Weights of a small GPT-style language model, trained from scratch on English Wikipedia.
Size: 6 heads of 64, MLP 1024 SwiGLU.
Architecture: RMSNorm before each block, rotary positions, untied embeddings.
Training: a variant of Adam for these matrices, 408M tokens, 12449 steps.
MLP neurons of a small language model. Each row is named by its layer, matrix (gate and up: input weights) and neuron, and shows model dimensions 64-191. Each number is 200 + 20 x the weight over its row's rms, rounded and kept within 0 to 999. A neuron's up and down rows have the sign that makes its largest values positive.
Before each neuron's rows, "fires after" lists the tokens most often just before its 100 highest values on Wikipedia text that the model never trained on.

fires after: " |", "-", "|", "8", ";", ","
L5.gate483,210,183,214,247,174,206,211,244,183,229,190,214,222,198,185,180,183,207,195,214,189,204,184,207,198,237,186,196,185,151,186,160,179,210,179,203,218,244,202,218,216,199,195,204,212,177,159,208,218,212,212,236,200,163,243,192,209,212,218,200,229,173,182,209,171,205,227,226,211,188,205,176,192,200,227,214,199,171,194,232,216,209,238,184,227,194,206,217,223,242,225,198,228,191,183,163,194,221,200,186,173,227,193,187,203,184,190,205,213,174,215,193,183,202,202,228,183,251,234,195,178,213,213,154,157,221,219,222
L5.up483,232,175,228,189,172,182,204,197,212,206,208,186,239,189,135,199,210,199,208,194,201,202,219,178,177,167,199,161,199,182,179,169,200,233,179,188,218,228,174,169,186,202,167,169,171,163,229,210,211,186,198,210,219,206,232,190,214,216,190,206,194,176,203,181,189,187,193,195,204,203,194,222,202,196,208,184,182,174,170,195,194,206,179,182,201,219,234,227,177,217,215,216,178,183,223,190,188,186,213,235,217,212,234,212,208,165,204,236,169,215,189,180,205,183,178,226,231,210,224,177,196,174,228,185,200,217,194,184

fires after: "1", " ", " (", "2", "–"
L6.gate423,224,227,196,204,176,215,220,219,192,230,209,203,239,229,202,182,213,192,227,211,203,181,195,185,220,209,225,207,217,173,205,194,210,235,195,209,227,202,181,163,238,222,212,209,218,223,203,233,180,169,215,177,200,199,210,209,200,228,177,231,194,226,181,200,194,209,215,171,233,213,213,171,208,211,244,229,172,244,209,191,219,178,186,189,261,223,163,201,196,191,214,239,230,207,204,203,205,182,219,179,202,239,176,202,170,170,210,210,196,188,192,189,205,207,189,233,181,193,204,172,206,208,205,187,190,175,207,182
L6.up423,231,225,199,189,215,191,201,198,217,182,164,221,197,232,234,232,205,206,174,208,223,180,216,222,184,214,231,216,195,240,164,199,209,184,203,209,215,217,230,175,184,225,225,161,218,230,240,213,188,199,204,173,180,173,199,192,240,226,176,189,212,139,223,209,228,204,165,187,164,240,213,213,178,182,192,201,220,196,173,191,189,185,164,221,203,175,207,207,165,211,199,238,201,190,171,211,193,167,189,213,232,171,203,210,184,195,209,196,196,222,155,210,206,183,215,183,183,180,220,201,224,172,223,209,166,218,219,198

fires after: " ", "0", "9", "1", "|", "4"
L5.gate839,220,227,188,202,228,188,219,230,195,187,207,190,220,205,216,182,170,177,158,181,169,210,232,204,238,220,197,191,183,178,213,204,197,193,197,184,196,221,206,211,190,187,175,216,199,220,173,200,219,179,174,167,214,215,224,176,199,206,239,226,206,209,184,169,181,193,224,213,211,191,211,194,206,196,186,189,210,199,197,179,180,167,240,209,191,207,229,215,243,207,195,187,187,196,205,207,206,194,219,195,196,200,221,174,175,226,227,217,222,236,215,205,242,208,203,206,200,198,175,195,203,181,241,198,225,209,219,213
L5.up839,205,159,173,195,196,160,209,224,183,224,214,176,203,213,199,195,218,168,191,220,169,218,207,213,235,223,212,198,221,200,233,196,183,196,177,205,216,198,214,185,215,206,155,221,240,205,222,212,211,200,178,197,224,182,212,181,211,176,244,191,207,221,206,199,173,191,201,171,222,179,215,220,214,193,218,202,198,224,155,186,235,218,215,208,211,191,195,224,227,179,206,177,187,212,215,173,210,214,196,178,179,176,189,215,174,213,183,203,190,188,216,194,227,200,222,173,215,195,194,202,209,210,211,196,177,176,193,242

fires after: "′", "4", "3", "9", " ", "1"
L4.gate625,220,218,183,207,221,241,216,197,225,212,164,211,189,173,198,223,193,185,190,191,229,207,203,234,200,177,181,183,222,203,200,204,203,207,168,206,207,211,196,218,176,191,197,209,187,187,193,171,187,186,192,158,208,232,204,200,211,203,168,229,239,204,220,165,171,200,200,205,173,206,219,187,192,187,207,206,199,205,210,183,236,220,193,196,180,208,231,211,173,173,229,227,183,239,210,218,228,160,223,196,196,188,241,193,177,218,198,208,212,192,177,207,184,184,244,214,188,181,254,206,160,189,221,172,198,179,231,180
L4.up625,206,214,217,189,230,174,207,197,211,227,216,205,200,213,194,210,157,176,184,216,232,213,204,227,203,198,220,201,203,211,165,188,204,219,231,201,186,202,193,192,183,211,205,255,179,195,215,205,220,178,222,186,181,166,197,172,159,231,242,199,195,209,195,240,202,194,188,169,203,163,198,175,232,196,208,180,169,188,188,207,165,176,203,215,188,190,232,200,214,237,191,203,197,201,219,184,209,212,232,173,193,220,202,191,221,223,184,189,230,205,177,209,214,212,205,191,229,197,215,195,170,211,214,204,232,211,218,200

fires after: "1", "9", "8", "–"
L6.gate63,200,237,187,203,218,196,197,210,206,242,198,201,220,187,182,188,175,183,208,236,222,214,196,215,205,185,187,223,208,195,182,248,171,230,205,207,194,206,211,198,181,220,207,196,158,230,208,184,220,218,187,180,226,197,196,196,219,200,157,244,208,149,198,177,186,169,183,206,228,209,204,191,203,192,185,173,220,179,222,219,217,211,215,168,181,204,176,207,188,176,168,214,180,213,186,203,171,235,231,164,193,192,223,185,194,238,229,223,200,199,179,211,212,196,208,223,193,196,214,206,193,234,196,216,192,209,183,164
L6.up63,189,184,209,222,191,177,198,235,218,196,197,219,215,184,208,196,185,190,219,198,223,189,249,192,222,216,207,209,220,214,194,231,210,199,205,170,184,207,211,206,152,209,181,227,225,165,219,227,216,211,165,220,194,220,182,176,187,214,207,226,205,223,165,180,188,185,220,192,203,183,196,177,238,183,193,184,177,237,219,208,205,191,215,207,183,197,168,186,174,207,165,200,193,183,200,180,212,194,219,204,217,199,219,189,191,237,217,198,198,206,202,191,205,208,181,208,163,219,189,212,217,254,240,146,212,212,178,199

fires after: "0", "|", "–", " ", "9", "1"
L5.gate495,191,185,196,209,189,224,211,197,203,186,204,193,236,204,216,175,213,217,200,195,169,181,183,226,214,217,231,218,191,185,203,200,194,197,185,207,179,221,166,196,186,170,213,196,204,223,217,175,213,218,203,191,235,231,255,187,188,202,201,204,172,151,185,194,222,162,227,223,192,175,212,206,196,188,181,220,191,182,200,200,187,221,219,197,197,219,203,214,178,208,154,226,207,180,172,164,220,225,213,223,197,196,166,206,218,229,198,209,188,210,182,188,235,204,199,207,214,168,185,193,184,230,194,221,184,216,221,167
L5.up495,181,212,195,206,205,203,203,198,201,212,177,234,172,197,193,234,182,181,218,172,170,184,206,206,202,229,187,223,220,216,210,211,180,228,191,212,155,178,202,213,190,209,212,221,232,232,192,200,205,180,175,217,183,191,174,181,212,207,190,210,190,216,199,240,182,155,193,213,192,193,201,180,213,174,222,212,204,197,262,221,197,229,210,214,192,195,205,189,220,230,219,221,187,171,222,174,170,198,212,185,177,203,174,207,232,201,187,208,186,198,187,228,205,187,178,164,181,199,215,222,225,192,165,210,205,216,212,194

fires after: " (", "1", " "
L6.gate183,230,212,222,192,210,222,186,234,179,177,216,208,226,185,241,195,187,188,189,190,166,186,203,215,162,213,169,197,179,228,207,190,177,210,182,155,191,202,203,219,243,209,233,205,194,215,201,242,179,228,200,195,150,174,197,226,196,195,182,220,213,229,200,165,179,203,224,181,179,161,188,230,206,172,185,168,174,202,184,160,223,200,214,191,212,202,180,208,179,220,209,207,197,173,201,214,198,188,209,203,174,177,229,167,229,214,222,202,232,190,193,182,197,203,228,164,207,238,204,196,209,227,210,180,202,214,147,227
L6.up183,225,175,215,198,216,202,194,196,222,185,215,244,231,213,202,193,190,157,204,196,181,178,195,213,230,183,199,217,204,223,181,169,187,201,222,186,186,198,200,223,190,197,164,195,176,186,203,205,230,175,182,189,178,227,176,208,201,180,215,200,190,175,195,210,187,210,202,164,154,217,216,205,201,220,226,251,157,229,174,168,163,204,172,212,223,165,179,190,205,173,228,209,205,189,207,186,198,190,216,193,200,224,209,191,226,190,194,187,202,177,213,164,184,240,191,170,191,217,175,195,214,213,229,192,224,225,243,220

fires after: "9", "0", ",", "8"
L5.gate781,214,182,201,184,201,198,216,190,211,232,212,218,216,168,234,166,225,233,176,230,201,173,177,222,210,191,208,208,172,195,220,215,212,215,167,217,228,225,203,231,181,182,190,181,189,192,218,172,195,204,179,227,221,184,217,224,209,179,212,174,206,221,178,152,210,198,195,232,190,178,181,217,199,171,235,218,228,191,208,188,227,183,179,227,201,203,209,215,228,213,195,168,208,166,202,200,203,190,166,212,225,203,227,190,198,176,230,206,203,179,199,188,213,241,209,212,206,213,213,205,213,210,202,163,206,215,167,196
L5.up781,217,200,213,223,204,200,199,230,216,189,216,231,188,173,192,208,199,187,175,213,172,170,229,181,212,220,191,169,185,200,214,194,236,206,164,178,180,215,221,198,200,149,168,203,235,215,171,172,189,199,197,231,199,205,195,188,226,181,191,235,197,208,195,211,201,204,228,172,223,197,186,170,192,238,208,165,217,199,206,195,186,166,187,201,213,232,174,233,208,209,188,174,177,236,196,195,220,171,193,229,199,210,205,162,194,170,207,202,218,187,164,179,174,192,216,182,236,165,193,193,162,207,211,179,191,213,216,215

fires after: "1", "|", "0", "8"
L6.gate146,189,200,174,176,188,239,214,180,190,216,227,230,204,244,208,230,187,152,234,211,186,154,233,204,212,181,200,212,204,222,170,173,219,211,208,195,183,224,201,179,193,177,186,195,170,201,242,203,217,172,205,190,184,206,175,189,215,207,223,159,219,218,203,185,178,192,186,182,176,232,210,192,180,207,219,224,207,161,221,219,215,215,193,209,221,193,169,199,192,194,230,178,213,196,194,170,174,218,218,195,175,220,191,229,180,177,236,180,189,174,192,221,198,200,177,207,183,206,183,200,173,222,193,217,155,218,194,206
L6.up146,215,172,217,194,169,152,189,170,215,193,220,191,191,165,192,191,172,199,196,188,181,205,195,206,223,180,184,222,217,193,206,194,178,225,196,220,216,212,207,186,178,219,216,163,200,223,224,204,177,206,215,224,165,186,238,191,181,216,215,221,179,206,202,218,211,194,193,174,211,213,217,166,180,205,195,196,217,207,209,224,176,196,219,192,200,199,221,205,196,202,221,233,144,158,208,208,208,203,227,224,186,210,220,206,214,237,240,189,210,201,208,193,229,179,227,204,188,203,187,220,184,212,208,221,185,247,190,213

fires after: " ", " (", "2", "1"
L6.gate415,178,243,231,179,202,187,192,210,232,175,218,224,203,193,193,216,210,222,158,184,175,169,162,228,190,199,226,238,184,197,191,230,210,198,173,200,165,184,211,232,192,231,211,154,180,194,182,154,248,214,232,212,170,209,168,186,209,234,214,198,182,167,226,188,198,216,190,210,211,220,217,177,218,217,201,226,225,197,217,192,213,228,193,211,222,221,237,178,223,178,211,173,215,165,191,191,187,176,204,184,207,171,178,194,156,179,186,171,188,208,187,198,196,209,194,204,209,194,193,174,228,207,233,206,188,163,195,198
L6.up415,224,206,223,191,184,204,188,187,211,204,218,216,183,213,215,175,209,195,194,185,205,202,192,229,212,200,177,192,165,188,195,182,202,197,180,245,203,171,214,223,190,219,199,204,189,216,212,192,188,183,211,178,196,238,207,235,227,215,231,185,168,168,226,183,174,182,175,190,205,225,190,232,232,189,190,228,220,210,186,223,208,235,201,201,167,191,164,197,205,187,240,193,170,186,208,215,191,219,166,196,212,217,181,200,217,184,200,181,201,197,204,158,169,178,184,232,219,190,209,196,236,198,205,213,172,238,202,210

fires after: "0", " |", " ", "|", "9", "1"
L6.gate695,166,227,223,211,214,244,216,220,234,189,200,218,208,222,210,204,179,201,195,223,188,208,202,197,199,247,206,214,213,180,214,188,173,235,178,218,209,195,165,152,193,218,172,207,225,174,181,171,233,216,192,204,198,193,218,176,180,220,198,189,199,228,176,190,200,220,209,174,208,164,207,157,207,202,227,239,190,206,230,189,204,165,218,209,203,230,187,204,190,228,187,189,193,202,198,193,236,225,210,189,200,189,219,167,168,186,187,193,222,194,203,201,204,211,211,192,197,207,169,252,172,229,260,209,191,181,191,220
L6.up695,229,183,186,234,213,174,226,212,225,195,194,212,239,210,190,182,196,167,178,199,208,203,193,160,190,176,161,188,169,191,188,172,199,192,160,167,205,190,201,217,209,222,195,221,192,170,230,197,211,183,174,165,181,228,227,198,172,196,184,226,190,202,194,218,235,208,200,211,169,188,180,193,201,199,178,223,212,228,192,197,184,222,225,179,167,180,230,187,177,168,186,181,232,190,193,178,206,229,225,166,155,192,199,250,233,189,178,201,209,214,201,188,229,226,168,190,159,192,161,229,172,214,223,233,180,211,218,179

fires after: " is", " was", " an", " and", " also", " a"
L4.gate861,228,184,238,210,198,228,194,233,210,170,233,190,177,228,196,201,188,218,189,207,206,212,244,216,213,207,234,193,185,208,218,183,199,177,192,193,196,203,218,238,191,190,192,220,169,240,215,219,193,227,196,222,195,200,227,215,196,230,204,209,207,186,179,222,237,223,148,170,197,216,172,177,198,152,199,196,190,209,190,182,199,227,214,194,172,197,163,187,154,176,193,230,215,214,209,192,230,181,184,195,169,157,209,180,215,216,186,215,165,169,213,198,202,211,193,201,218,181,204,196,209,174,178,199,204,201,220,212
L4.up861,224,215,177,156,207,181,225,204,219,174,192,137,216,184,203,185,220,244,228,205,203,214,231,222,174,189,174,195,203,228,213,194,213,201,222,198,177,194,234,230,228,208,186,176,168,230,228,211,172,209,192,224,205,196,195,225,198,231,208,243,219,193,187,218,200,210,209,213,187,194,228,200,172,171,224,204,221,207,194,182,205,175,214,174,211,174,183,185,156,201,229,220,205,185,197,210,173,230,241,189,207,232,219,169,191,236,206,196,208,185,201,206,209,191,208,204,173,181,169,219,190,168,171,202,172,200,199,197

fires after: " |", " ", "3", "2", "1"
L6.gate271,191,194,159,211,212,216,221,248,216,183,210,208,219,208,190,186,163,175,188,202,172,192,210,200,202,168,209,205,235,216,228,197,225,216,209,232,239,168,200,207,208,217,214,227,171,206,182,208,190,197,207,201,178,186,174,212,204,192,193,246,198,210,183,184,184,197,224,196,175,188,191,185,211,197,194,159,194,189,214,200,207,171,211,174,227,200,189,219,219,211,226,222,220,187,232,221,202,190,216,192,196,224,208,210,182,182,220,226,232,163,170,204,186,231,187,211,206,230,179,179,229,246,217,208,212,185,210,221
L6.up271,208,198,193,191,184,189,216,186,219,190,182,211,204,215,193,201,178,194,200,161,163,202,198,193,182,221,201,199,196,135,175,227,188,224,247,190,207,216,184,218,205,215,227,193,215,226,214,167,231,162,221,198,186,201,216,216,214,185,205,205,190,206,214,184,180,214,196,201,194,247,205,228,172,206,221,189,211,202,231,162,185,190,195,174,203,212,194,189,204,207,230,189,211,215,169,219,217,175,211,198,209,216,195,199,178,203,213,192,194,211,199,161,186,223,203,186,189,191,208,195,224,178,193,197,166,209,177,243

fires after: "1", " ", "9", "|", "0", "–"
L5.gate246,195,170,199,204,203,182,216,205,184,204,201,225,218,189,198,194,148,187,199,161,206,232,194,220,216,188,245,199,177,184,234,186,179,212,178,204,212,184,198,174,195,202,196,215,223,197,194,232,199,222,175,242,193,206,167,253,224,208,190,198,187,192,176,225,209,175,185,170,220,204,234,210,204,206,165,174,197,212,206,218,218,192,159,210,203,249,212,194,218,217,206,196,192,216,229,167,201,175,207,210,223,192,175,170,181,208,163,149,219,211,213,207,240,208,180,201,234,221,200,215,199,228,189,192,188,208,184,179
L5.up246,213,190,210,217,225,208,177,174,190,215,221,197,194,193,178,216,199,208,232,173,192,197,184,238,231,203,209,240,211,177,192,158,181,225,193,230,170,181,196,178,211,184,201,225,230,219,168,233,194,227,192,205,190,166,207,224,189,175,221,188,192,211,181,167,206,169,192,173,188,207,254,217,207,204,191,192,202,209,207,210,188,220,236,198,230,191,183,198,217,193,198,197,176,197,214,179,212,224,226,197,203,228,151,217,198,229,188,194,216,201,233,183,239,184,177,186,189,163,204,192,192,206,186,208,230,218,204,224

fires after: " ", " |", "\n\n", " of"
L4.gate998,197,189,206,234,219,221,207,207,183,204,239,204,194,241,234,195,194,155,250,183,222,204,202,191,206,203,227,207,186,191,229,198,246,187,165,215,180,184,191,226,223,223,221,234,212,176,207,176,205,199,201,221,226,191,205,234,202,231,186,175,193,222,203,161,167,202,204,227,157,237,198,190,183,199,208,167,198,165,190,185,178,173,169,211,174,195,159,211,168,209,187,171,213,214,185,216,220,209,236,186,204,226,164,220,223,196,230,215,185,213,237,199,189,204,178,187,203,224,171,199,177,196,231,153,198,218,251,172
L4.up998,202,201,217,213,189,243,211,184,193,206,208,204,258,233,225,205,169,191,227,233,173,202,183,211,206,176,185,192,229,208,179,211,182,213,175,156,192,203,190,199,214,190,192,204,177,169,195,197,188,176,183,188,190,206,209,168,219,199,160,162,202,176,213,212,189,197,215,207,194,201,222,215,185,171,181,200,192,221,196,215,195,219,187,209,202,229,202,187,223,228,218,217,178,225,180,216,195,181,195,182,192,194,195,202,215,214,234,219,193,170,203,197,197,173,204,203,183,239,209,160,193,233,203,216,226,147,192,227

fires after: "2", " ", ":", "|", "1", "0"
L5.gate260,210,192,170,185,223,194,232,194,189,210,216,194,208,190,191,201,225,197,177,238,179,176,157,203,207,196,219,175,197,202,180,217,194,201,179,215,166,203,201,222,212,154,218,189,178,214,184,191,202,235,215,227,197,193,208,211,245,189,214,165,177,212,213,214,211,226,182,193,246,211,181,181,182,183,217,236,196,191,169,215,183,168,207,201,185,178,218,199,216,205,195,161,199,229,196,195,214,193,215,227,148,181,201,223,149,194,181,196,211,164,204,219,168,192,213,197,197,184,177,175,188,216,213,190,236,176,225,175
L5.up260,197,217,170,228,217,198,210,164,221,206,175,234,229,230,183,180,214,186,192,255,172,207,171,229,218,220,192,205,172,176,223,223,190,191,222,193,187,193,168,183,179,230,202,240,224,174,198,166,200,211,210,212,217,183,180,197,200,236,197,233,221,227,184,207,191,179,189,202,188,182,206,196,200,181,200,217,209,216,210,207,221,221,221,198,200,215,213,190,194,179,190,189,211,207,206,192,214,199,240,212,218,225,208,184,197,185,203,189,231,196,168,187,176,143,207,186,182,198,215,196,222,211,255,195,216,180,199,201

fires after: "2", "1", "9", "8", "7", " the"
L5.gate96,215,192,234,202,218,176,202,155,195,214,231,208,189,189,207,207,172,194,220,146,213,192,202,186,191,201,178,211,218,195,174,202,166,205,226,208,211,189,196,199,191,235,194,218,204,210,195,200,222,198,210,210,195,200,183,212,199,166,199,252,209,185,203,223,205,166,193,218,212,180,225,231,208,165,204,185,198,199,197,225,201,208,195,215,235,208,181,198,179,212,198,193,184,176,209,184,211,224,201,209,216,204,167,163,170,191,176,179,225,225,209,190,210,190,195,206,221,190,203,197,192,189,189,205,190,209,204,237
L5.up96,177,200,223,228,167,244,196,201,232,216,188,240,192,214,191,183,189,182,205,177,204,217,172,181,214,201,201,233,198,228,185,228,200,196,199,191,184,208,163,222,193,204,198,202,212,223,227,199,175,185,207,184,171,205,207,197,190,182,204,188,185,221,199,185,191,158,209,163,190,214,175,230,235,161,188,191,181,228,257,196,202,251,210,196,157,205,240,192,190,198,232,194,208,181,209,197,220,230,180,189,224,199,190,216,223,216,213,212,196,180,219,173,173,180,173,203,208,188,246,174,193,207,198,220,195,204,214,194

fires after: ")", "\n\n"
L5.gate869,188,226,198,222,203,208,197,206,200,204,172,231,199,209,211,180,213,183,191,228,211,208,170,169,184,212,223,205,168,199,227,208,232,211,247,212,172,217,196,175,195,220,217,191,171,172,159,190,230,212,210,187,214,237,180,180,184,183,163,219,218,227,227,207,183,213,203,199,188,194,229,203,159,184,210,208,194,189,207,217,187,205,190,152,223,207,203,203,190,210,221,187,216,213,188,212,192,177,222,192,194,206,186,203,216,190,172,226,190,220,218,200,202,197,212,226,182,190,227,201,238,196,188,208,192,193,210,213
L5.up869,179,176,192,193,191,205,206,178,187,197,177,202,229,190,209,207,192,214,201,227,216,160,208,188,211,187,207,197,207,217,229,178,190,208,227,202,197,203,178,195,202,196,203,239,193,213,188,218,204,178,175,170,195,198,196,217,213,204,238,192,201,200,203,180,220,171,190,200,200,189,236,182,178,201,203,209,202,229,182,213,227,239,216,218,198,216,216,200,201,230,166,171,182,192,190,238,198,220,166,190,210,188,193,180,230,163,182,221,181,186,211,197,225,193,219,205,187,196,179,193,174,222,237,191,193,199,173,191

fires after: "1", " (", "2"
L5.gate943,179,194,194,205,213,203,228,211,172,173,210,218,210,172,171,168,188,200,198,192,216,203,205,223,222,166,190,217,187,200,225,218,198,198,170,202,179,185,216,225,188,159,208,200,191,173,203,221,228,187,176,217,236,212,161,164,204,170,187,203,213,179,194,184,236,194,202,219,177,175,209,177,214,169,203,180,217,207,184,187,213,173,174,195,194,222,195,215,159,182,201,212,195,203,220,215,187,193,195,204,230,173,214,185,195,163,180,207,235,213,182,202,200,189,197,228,190,186,198,215,190,216,192,214,178,184,208,220
L5.up943,188,215,168,216,216,204,183,154,235,209,196,196,212,190,192,219,190,182,203,192,199,213,171,228,196,191,175,184,213,202,188,165,211,199,174,226,223,236,192,205,233,210,197,173,231,227,214,194,188,153,228,213,192,207,180,210,198,184,186,182,184,222,224,214,188,175,182,227,239,207,210,222,183,160,216,217,217,220,196,221,201,235,198,201,181,176,207,185,180,215,169,228,229,188,210,195,249,246,197,217,226,196,176,207,190,231,208,198,231,214,222,198,201,212,147,218,204,183,209,242,177,208,192,197,182,212,180,222

fires after: "1", "2", "3", "0", " "
L5.gate223,195,227,171,216,178,213,217,179,193,189,202,226,170,198,202,184,219,208,216,172,196,189,209,224,223,201,248,193,205,187,175,190,166,219,233,215,185,193,235,221,206,198,198,180,178,174,194,186,221,164,166,232,218,228,201,210,187,190,195,255,190,204,234,207,190,156,179,229,205,191,213,207,164,217,194,204,223,162,193,219,186,211,234,211,214,218,217,215,190,218,195,214,190,218,216,213,204,180,195,193,191,184,199,192,154,201,209,199,165,175,244,245,183,176,179,168,194,210,193,167,196,201,212,193,193,239,224,174
L5.up223,229,189,196,186,216,193,180,222,214,201,206,221,181,182,173,224,204,207,214,191,219,193,206,204,205,210,213,186,196,181,191,208,208,195,195,243,153,173,178,213,172,216,168,188,244,219,191,185,211,203,215,210,215,233,204,176,214,160,229,216,197,200,200,195,172,199,209,189,164,165,191,202,233,210,228,214,214,205,250,192,213,222,211,222,196,197,197,220,195,231,188,216,218,197,200,174,227,202,164,191,223,211,212,212,189,204,249,204,179,197,204,199,197,164,196,142,200,181,207,194,170,202,236,238,230,204,196,170

fires after: " ", "-", " (", "8", "0", "1"
L5.gate353,190,228,204,194,209,222,247,202,190,183,228,189,204,200,185,178,223,182,176,205,219,211,158,162,221,187,225,193,175,196,188,189,168,202,222,232,215,163,218,178,193,212,198,189,195,211,181,181,180,182,244,157,194,232,195,224,228,193,213,194,196,186,183,197,218,209,176,197,210,215,193,226,183,203,205,203,180,200,165,199,226,210,191,197,195,253,200,204,214,205,214,169,209,232,199,168,204,241,201,225,212,199,171,193,152,189,186,205,211,181,200,197,202,200,176,210,209,212,173,181,205,227,188,184,233,213,203,226
L5.up353,222,231,214,230,163,219,220,194,200,214,185,197,199,213,214,186,234,213,226,224,185,179,172,178,199,211,204,211,185,197,205,215,176,189,201,193,218,230,169,187,223,224,206,177,218,187,238,215,208,211,189,175,192,236,200,207,163,157,189,187,200,171,202,238,207,209,221,170,226,207,241,239,189,192,255,189,167,199,169,187,208,199,206,193,189,240,223,169,233,165,214,179,209,230,201,164,168,171,197,208,242,225,172,189,189,172,187,201,197,175,141,240,181,201,220,190,209,229,223,193,186,196,221,154,220,216,224,201

fires after: " ", " |", ";", "0", "2"
L4.gate846,226,218,221,225,209,210,235,217,205,210,238,224,226,183,191,213,213,229,190,209,191,205,186,194,230,186,230,207,151,214,207,197,205,205,220,185,181,189,167,202,260,216,194,213,181,187,193,205,179,176,207,198,167,170,194,189,192,167,204,208,197,217,201,199,189,209,214,215,171,183,193,190,184,212,205,186,228,197,205,192,230,219,162,191,185,222,167,212,208,187,197,188,183,192,186,195,182,196,208,205,195,184,210,179,171,182,190,208,223,191,207,202,232,178,165,223,197,209,211,206,220,191,221,225,247,183,211,215
L4.up846,220,198,251,211,215,230,204,223,204,188,203,209,205,217,208,216,166,179,216,178,214,170,193,220,200,209,220,154,197,209,186,200,199,200,243,211,219,187,201,208,214,203,213,199,183,197,232,178,193,233,201,204,173,191,180,200,197,181,242,184,201,165,190,207,181,184,180,180,195,208,189,209,198,215,228,210,202,238,216,172,190,225,215,186,211,180,210,229,162,197,210,182,239,214,200,208,182,188,222,208,189,214,175,223,194,187,193,183,224,225,189,187,222,181,181,205,209,201,197,193,205,172,228,235,202,182,166,228

fires after: " ", "."
L5.gate58,226,187,193,206,206,215,194,167,200,214,176,161,198,228,198,158,222,168,191,180,184,214,221,220,198,195,221,178,212,189,199,197,161,235,188,181,188,196,161,185,200,203,179,221,204,202,171,200,192,184,208,201,224,191,196,180,184,200,198,211,209,211,161,216,179,180,176,267,229,181,208,201,199,191,197,197,162,173,194,189,202,215,199,205,205,197,183,201,190,193,199,182,216,201,190,186,211,233,223,183,217,178,180,184,181,240,207,174,176,221,185,193,224,217,214,183,194,184,170,209,229,185,189,226,234,197,183,200
L5.up58,214,182,153,216,224,200,178,185,232,193,219,232,188,202,182,215,193,204,241,220,194,207,239,228,193,197,225,227,162,177,216,198,215,178,202,193,187,218,180,219,198,200,181,215,212,219,223,200,210,194,194,180,230,175,218,212,187,191,196,215,224,207,221,202,184,196,193,189,190,176,188,198,157,225,256,204,203,180,185,218,204,237,169,243,197,184,219,201,217,226,227,191,210,213,218,165,177,186,195,154,181,223,191,186,192,182,199,211,183,200,221,208,225,186,207,195,165,204,190,197,190,200,215,217,214,218,192,220

fires after: " ", " (", "2"
L6.gate677,187,215,220,206,196,191,216,216,194,211,222,241,226,210,232,206,184,214,195,244,188,188,204,208,215,201,219,204,182,199,237,206,231,184,181,198,232,149,176,174,217,223,167,218,196,173,201,151,219,208,233,173,205,212,185,202,202,177,190,196,220,210,199,200,176,206,191,201,222,201,211,237,231,190,187,222,198,183,215,198,202,211,159,227,159,221,194,195,186,205,253,204,219,221,171,170,161,173,220,205,183,167,191,188,213,230,157,240,195,197,197,203,202,188,189,222,194,216,206,202,221,188,206,220,200,168,234,207
L6.up677,240,224,182,205,222,212,182,200,166,226,226,199,182,208,214,189,208,196,197,229,176,194,170,194,200,210,183,210,208,239,226,210,176,194,221,218,189,156,194,229,201,222,185,185,242,184,195,207,184,167,187,186,237,210,194,205,202,191,185,195,215,201,214,194,204,187,191,204,175,214,196,233,229,199,221,169,207,215,208,183,194,182,181,207,158,205,200,179,217,179,192,155,189,184,219,180,166,177,208,220,201,207,187,208,224,225,201,217,228,217,187,212,177,189,195,205,215,207,210,229,225,237,215,187,241,179,222,235

fires after: " is", " was", " of", " and", " as", " also"
L6.gate761,160,166,229,212,203,184,183,197,241,207,173,200,207,169,189,193,227,195,199,220,226,246,181,201,175,179,202,216,161,213,232,184,181,196,199,221,181,229,186,205,164,210,222,210,214,217,214,190,170,217,211,208,184,175,234,175,191,231,219,246,187,194,195,198,179,159,177,214,208,206,183,206,202,218,181,196,208,218,213,226,198,174,193,175,174,179,188,197,171,186,218,217,251,204,249,189,186,243,250,186,201,200,219,204,204,192,186,228,176,190,161,232,240,202,170,181,204,210,179,237,211,186,186,183,192,190,199,187
L6.up761,176,229,208,190,183,179,235,160,231,172,223,213,201,184,226,190,203,232,192,196,212,196,239,179,170,174,176,171,206,182,216,208,208,191,234,230,228,209,219,191,238,221,177,206,208,222,189,199,186,242,208,201,217,191,224,215,182,201,190,245,218,214,168,195,206,178,167,168,178,210,212,207,184,181,211,188,186,209,194,234,202,190,158,164,216,198,182,222,203,223,249,225,230,198,236,163,194,211,217,146,211,202,209,193,211,177,211,203,190,229,191,175,209,228,165,182,216,232,208,184,204,176,168,242,176,182,214,192